MLP neurons of a small language model. Each row is named by its layer, matrix (up: input weights; down: output weights) and neuron, and shows model dimensions 416-511. Each number is 500 + 25 x the weight over its row's rms, rounded and kept within 0 to 999. Numbers have three digits each.
After each neuron's rows, "fires after" lists the tokens most often just before its 100 highest values on Wikipedia text that the model never trained on.

L4.up1846:519502507503480488509503474477463516495501470486510482508533521540493551474512493461514527509555529493538489509509505513503483478468530537494479487538482522493517502449532506498497523500461498514507526491504489533503500524493538501469572508481513503459565487526437531495487479469480461509
L4.down1846:493524510530457416506498479503490512493473550492461535564481512505471502475491511502536491529504469517487520525492486513478475470516470499520510490525467485509448469469494480483539494516468472503464508461531486488512503540458472479515570503499519479507452489489525471524525468457472474539
fires after: " |", "51", " 0"

L4.up1927:479481500499473543478515451516519525529501495477514511530540509513520498478519494497541492524481543465490501544512502469488464501559475488476439473535493465503514468511518523548539534466475513462501502471490519464458513484488444515526502529510484493494468509498512493500471478468487508476
L4.down1927:494492535519495512488506495497513485470485501514507503486462492524525464471498525491504516486481504542532478542544543518496528515513511525460507504448516512495492470527525462481518499503506497508500535520500499507486497488471468497536519467528498506510488514483533546500509495476472502559
fires after: "\n", " =", "="

L4.up825:465498563487503538482476509474551474503485512464536534499571486500529522514515518494496506514493527512528451500503523471522514502544531452514495488484440472513494521506473545522513504495528476499503461525482521483468474520474487486484508518489477506512553579470510505446506493483500520498
L4.down825:530500529446462491454490494502501527506554509482508537500516515491504530496499481495521505460520506470508500525470564501490515550527485478480520466515527492528480522498515497516548536514494528474495422493529517543541488493520495448497518500490488511479516509468518484491507460505520515470
fires after: "\n", "-", "|", " in"

L4.up2048:532508495486497489516487469449440524469522496489533491488468520518437506515486489494507535448499530466482521525513527475566481566534498567451482528538445484483500504492522473529498507470507472485498495500518482519483552516506478507491492532527477501451526496494500493518487492526454525485
L4.down2048:477457475501521508501482482522487510467533520491524473533469501541474507470547483509521523518501475492505508497515503500500467517492458499495501495526520479516516507513504486513479476475465520499524461455527487444490447532537500529493480429481501518527493514541504480517499483487516551493
fires after: " |", " —", " "

L4.up456:429509510538470520481479520501486472504524532437529492486489521509530526522495444455473551512549478520546516502505524501505519542517491514545509483505482525535515479518470509535513492485503481504477481543500486523510499468509502475513527490516470460499499509515494509495526477547521540509
L4.down456:492467507518519509504501477519526476496527482532500464504494511505498533504508513467488452482518496463548498491477489513459525507519507476490538511545497487466511523527492495485504458463473521495533538432478534516513469477476518499519518524504494492479500498477484470495490536497522506509
fires after: " |", ";"

L4.up150:509492479482469491499511519519518511514507507478527498489504495481500483476513523524481503496516473535538532533560511481476496512480451517558512463545492502472520495524494493502557507479495533471497459516487480488477491510532473482498526504507497468481499513504482438527505492499501467458
L4.down150:484479489513490485494504471487519546474506527521516494502479553513498505477505531482505488458464490477507510493508538510546498473479512516476509506528540505521529510499513507517481480454458526470472480517512524470513476533525528470483530545511502498479491481478480502527516499453510507496
fires after: " |", " =", "\""

L4.up2201:524563499502458516493480521500485544498522552467504512530516466467521540532510483508462525453502477501478531496534513497486523495492494473527505477461492519491479559494487546454519524494487521476442464518543480476490473526532469507499510503505527476496490500483486492476556508487456533476
L4.down2201:484494511503501512508512486525526488443511474483528502494502530505494504478488463503512534507472512472472504489481518494506469473518501479479531488497510481526503498497512521502499501496508534467477522520492537491449514462493485513530508501518496560538471528460538510478589497490543509531
fires after: " of", " in"

L4.up2178:520515519449529481503487525460490489464530481470496523481536516493523539509511484512563533516538474511437481500519508506511480531506489525508521476500502511449478483473470517518511498473507476481548479494501466487502485497487530533527489533467509471479494559583476539545508463505508523466
L4.down2178:533481485487477533499493466510470505486485509509514482498478501506540468503532513461501481519486519481576496464467472490473480515514563470475467545499470490508521491485535504567478500478483510501467482496506525510497479480520500509475518488492495498483502512477474473489487434460490495544
fires after: " the", " Average"

L4.up297:584535475467472529506479484465496510444528492475504479525521520476465503509524487493515462545526522496499491479492505497507506507512494484533496499522477508495481510496477470510526493519476490494519445490482494497476483502544513500484527491501491489488509554511492507508536514525501550495
L4.down297:508491473470513519499498485511477533485498507519487491493515526521510499483490507484551469558519557500479445488511499492476482506501484457522515547526518521505496487539485463522512484450546499507483435475522505506464531495491466496449493476472506504521514470492486538487492503503525523495
fires after: " in", " the", " to", " In", " for", " of"

L4.up1511:462504498468519503501474512476458510453541486470526498491527505496486465539506514515515500527467540499530473500498512478530500433504494467441486467492499466553523482475477470484508511508499508471513480528474467502502511474479502488500541559536532486464525484518520506522458473539479503500
L4.down1511:552508504497567547482483503495506484435526508484479474492557521467486496517477516481529481498545493489511460463507514518510498491491499494491527517515501474488536463536432488496528468504447452476490559520518490509455481481437540516471544511496489541477472522479495470503454500518516505522
fires after: " 6", " 5", " 4", " 8", " 3"

L4.up2456:516493468466503550483497495535471529536536502466506523518500501503542525530511465521521490461503446536516499504469474497504506469484473512481488450481498485475518536482458526474485549514516486462467494527532489491533507477508471456513496500533468454497477499522496481544493504481520524486
L4.down2456:492491552548520514490505457507493495457463513502471498504462485510462460527495506491486527501472513464531537456477523487523510480491505502498567493479484517483521492507471500505483459499484500444557524460529479530510514519498502546535464492510486510464510511475486502523538450533493457478
fires after: " of", " and", " |", " for", " GT"

L4.up519:567545506457522524495476450477474483476498530450520505505521506489429506535491471497531464525474512493515492499509520499469514514498500517536511484492499489491512522444523535470499477478498484496498469476510522488518459562560497497459476483477531512487513513525504503491523456517508518487
L4.down519:490511452530486529488476528520502554537503545469502508511499498507504474512490509501474495505492544521511481482505516472522510541511438483514493538484502474536459523482530473498528558505556527485517479483523480501487497479461541526499509519485519497463471462537484497510447462509524481470
fires after: " in", " to", " the"

L4.up949:468505510527484489485473495492507464503507481500497482460510538479508472488547524513502510543484493495482492550496508509509517483459490503479483482541521452530535484524492552494458481508497486504481511483448454534475495459510535464479540470483497514511475493525484471502492489507548496523
L4.down949:505466414490510484498504509521497524512488454478488541515520444508495505423460503518539507497506486536514485497492505462506482458476531503510499480497496472514506480484521485544501515530486521475490476514508524515516480507503517483500483517487497495487508420474551514522485548531489484513
fires after: " the", " The", "The", " |"

L4.up1971:466492514485542526497494493462509455530550537475484515511470478530526505474535500520460484494526483522528510516517505488506495503482449498479469463515494512500499517524484461512542487507511530456462513579479480542497516524523484482497486466516496482465468458484483504497513463530499505457
L4.down1971:464487527522506505510541478503529453540501534477497473488484482516513507524513561525438488466539564493512503534467544515528452497498504505465494496504454519502500526493452475533494454519490451494463516492447515505484480512508525481528472519496487523465522538514523500553495513520520536506
fires after: " and", " |"

L4.up2822:545497527523504533495503530491528481536480461459518501506518506507511472529556485504525450515518469520493473545491487491525494512490479541508462467501501464530557567495490547486498508503517474484485468485468480454496461509490502535505516428518464479493479578523453495523525509499534479520
L4.down2822:492503539545526495493516482487493495525448455472493512511514518505499500541483519469502461561505518489566450503542526502548536504489503526544500477502485517522502472509496505511496552515495505471518543446516526528516504545510462487506432519518504511510476506523468496519477504497508509487
fires after: " the", " in", " of", " a", " an", "),"

L4.up1032:503494516464478514503481471482497518474494545504496464467526494519531472497497517456480511504507490478488525505511500474485505494529493555531508510536505532483503510536512429478563508492504522487541463479498488549511473527514504483530477497547506466526479536504436503497479467497435500495
L4.down1032:504481500516452489503524464519486466472519554538484470510477489494496478499513518500491546525522498494506510504507514507510501536478549479506512466469512503553516478514512512486499475486532463492524448465476535481526530493517526528501488459481472487491508529488506542489546466471530538514
fires after: " |", ";"

L4.up1882:499464513493433493482492506462505504493530510432523508530509469519513514512528508461484536516555476541535444526515522489459528511513441484488511501511517502501506513498479494501552502548482511525529466528489505544483540470541493462508489486541478496506528492475494479499464499473508536448
L4.down1882:572523446491490513489487497528492511482558508488487503537515519495488451495513496500488575500536505488511513492511472508518456529496484504460502527517524452486481517463494498517465489479482519508497472491507477532515510489490547492512531493481469564485545534520546478514520538456488461510
fires after: "\n"

L4.up1905:513536503503486497499484513482509416510489489522492500485527515479547527538511503504484509570505466511504436523526490458478543491498486501526510479514488486507500466488504471541477521491518509516454437505442506458490516479530523475454532469459546550537550498518526475472479500561491529503
L4.down1905:521516528489500518507535508558486553510489508478490507565506528504471454479474476514494491489469492507500516510503489509498504506461452517496447492541511489485504549530523537516496468483478493496505555529524488523516480476500465545495477476484453495478499492497518509519482516469474492526
fires after: "\n", "|", "\n "

L4.up873:509488520473515541517477490489485486503523478486521494475492460521504531490497492511489482518506486530538460462496481503507530492489479464490494475500534504498465549499498484525496525514542486515514524518503493499496543473548506477493457481483525459493512502478464499523527466503485552474
L4.down873:481479525497519524494518511508516533493515500475487474513450489521510500523495508478471479471515494511546483517509532521522481519491537506462467514513447510467506501533507551439487535526456502503486512457515484512488501537495506514516501500502510514497526478529479445517473500487476495463
fires after: " and", " or", ",", "s,"

L4.up274:488494548489508488479482519510483487503541512519529492474489491492484478495553498495465527528526498510501471520547524484505531443484477549519490521472517500509514463534455513513484491514508496522529516490507507469475525454466508484487574511534459512520497505468496496502503487487495469527
L4.down274:504473481472472502502505470524474555524473465495496497502508513485524558499516519474491503516498485497475479493528466510510459540499541542505484479536502486488465459505479485502530490490488501459450470499510478515488504532521462509445497520506517509482540520505518497493514529508492494513
fires after: "\n", " (", "==", "(", " \""

L4.up2796:514534503503477518509489505506424484479504507471551477498467535538437491512481480476451515471506543500516540508525536502549482555526490568465489516462522463518519528468507472482477502505500494490503523494508483477475523486520504503485495487513512546447495469523530486517498502533512514493
L4.down2796:499487500514496497472477500490501535475494489485492489465539465481528482488561507488498504579496486533467530495508483552535511473472518486544479498530498464509508513507510528502495529480504480561473504502516489521483458530506464489527480477484510485486519536498514492557480528502504482492
fires after: " |", " be", " ft", " not", " to"

L4.up449:508477500513463524508488512485474544481486541475538506517504500463479505528488481529480524498503485466538524514517509478494526499531514479532522450451482471487482482500531445491536481513528459486504492523520501473486523518540489445509470459480490497497534459495487519478507501539513551488
L4.down449:489470516516480507493513476526503489491450517502497496519465544499443494491520495476526512492531514474523521472488517484491458572497509477499524524482487513489493488493512560514474467471498541507543470518455493494527528487489502503500535459518457492534478498530449527491528517496516482513
fires after: " to", " he", " and", " who", " she", " also"

L4.up1639:514539485505523530507460517488502512422524526484526522519509506503476479510503434516503525485511519528474477478495503510552524490494478460503481445510439455478510510482502520477518510526486528436478487495529482482504498518504490503493495483531504486481505524470495510502549481502442497501
L4.down1639:492491478498537494494522479502496509495495474482527516525507478473531509497500495518457510521459504431519494486518498502504472504496516458431563542514550529519479500514447488538487487447501528464502499509494510511524524497533487504539480523531502506487471511474473477522550501531519508513
fires after: " in", " of", "ago,", " Aires,", " Nicar"

L4.up2752:473468507513492518532498526493503466470509574497529501526525537525525514541483504533513494454519487523537471484481492502502504481507453473543511546489506486516506506550491476475521521511503523507506515519538496501507452506467475516491509474505495495479516520465522481548434449488502510500
L4.down2752:512476508517521486490466471511473483463507500517487469467506529505477503502533532496493479505531495495500528511506513549544452479482509485523450492493527515508517522530543532479489480507469518490500519499469508490472428508505506481520485514514490519483533517482451479472483504469480522485
fires after: " |", "ci", " Ross"

L4.up598:446459514477504523491447526475477469496512495482508525502503514523522504497511461493535510516537517528466467507520475484499537478506479499486504532547463462505511483489512543490495493503532535489491480497494525483493490475527514486478521515535518496493528513507498524518518505521483470509
L4.down598:506543497560489486467504476484485478501509506501493500538525515460506471499524507496475477470522540543492505506488548512532499506467472509511512517488520483451473510500529529476493464500475483478510520508477470488494513448499497507511465513499546496497484502528556489475516490464500463527
fires after: "\n", "-"

L4.up1461:440503519463469509506490510496493536490483511521493508477509525518482511458516483508492509544532486478515486507528496487513507499471467510497495461483473476466517512487518494536491495548477522522508516511496450504481480475499510482472506511481470484477523466510477549482533487514556558489
L4.down1461:496521499481447511513480512500470571495504537500515526478516490496516512480499489482535508579454489494491496482468504505493496524539500474508511497493528486520480563472520516464516509489509518505528525534527511529507505519496522592473502526520482481454506518496504533471503542464471489567
fires after: " the", " The", "The", " their", " his"

L4.up1992:499441535456553515517485466508471487524523522504477507473523486471533532497519491508525557565503455524486477508516532488502499451525461465475510512503495477508498460500504515544540474465492505482474454517487451532488496496492512521489530486503460521537497553481459500494548432504487493461
L4.down1992:542488499505499477481541470522488491510519527534479505489479479532481441497479527466473484468500513471494531476515467491530503500496554502502477520516511509520515561492454511476481507496466478499508513486515518508515466530482504456512476532523508518451499521539483511515481529524527474485
fires after: "\n", "===", ".", "==", "|"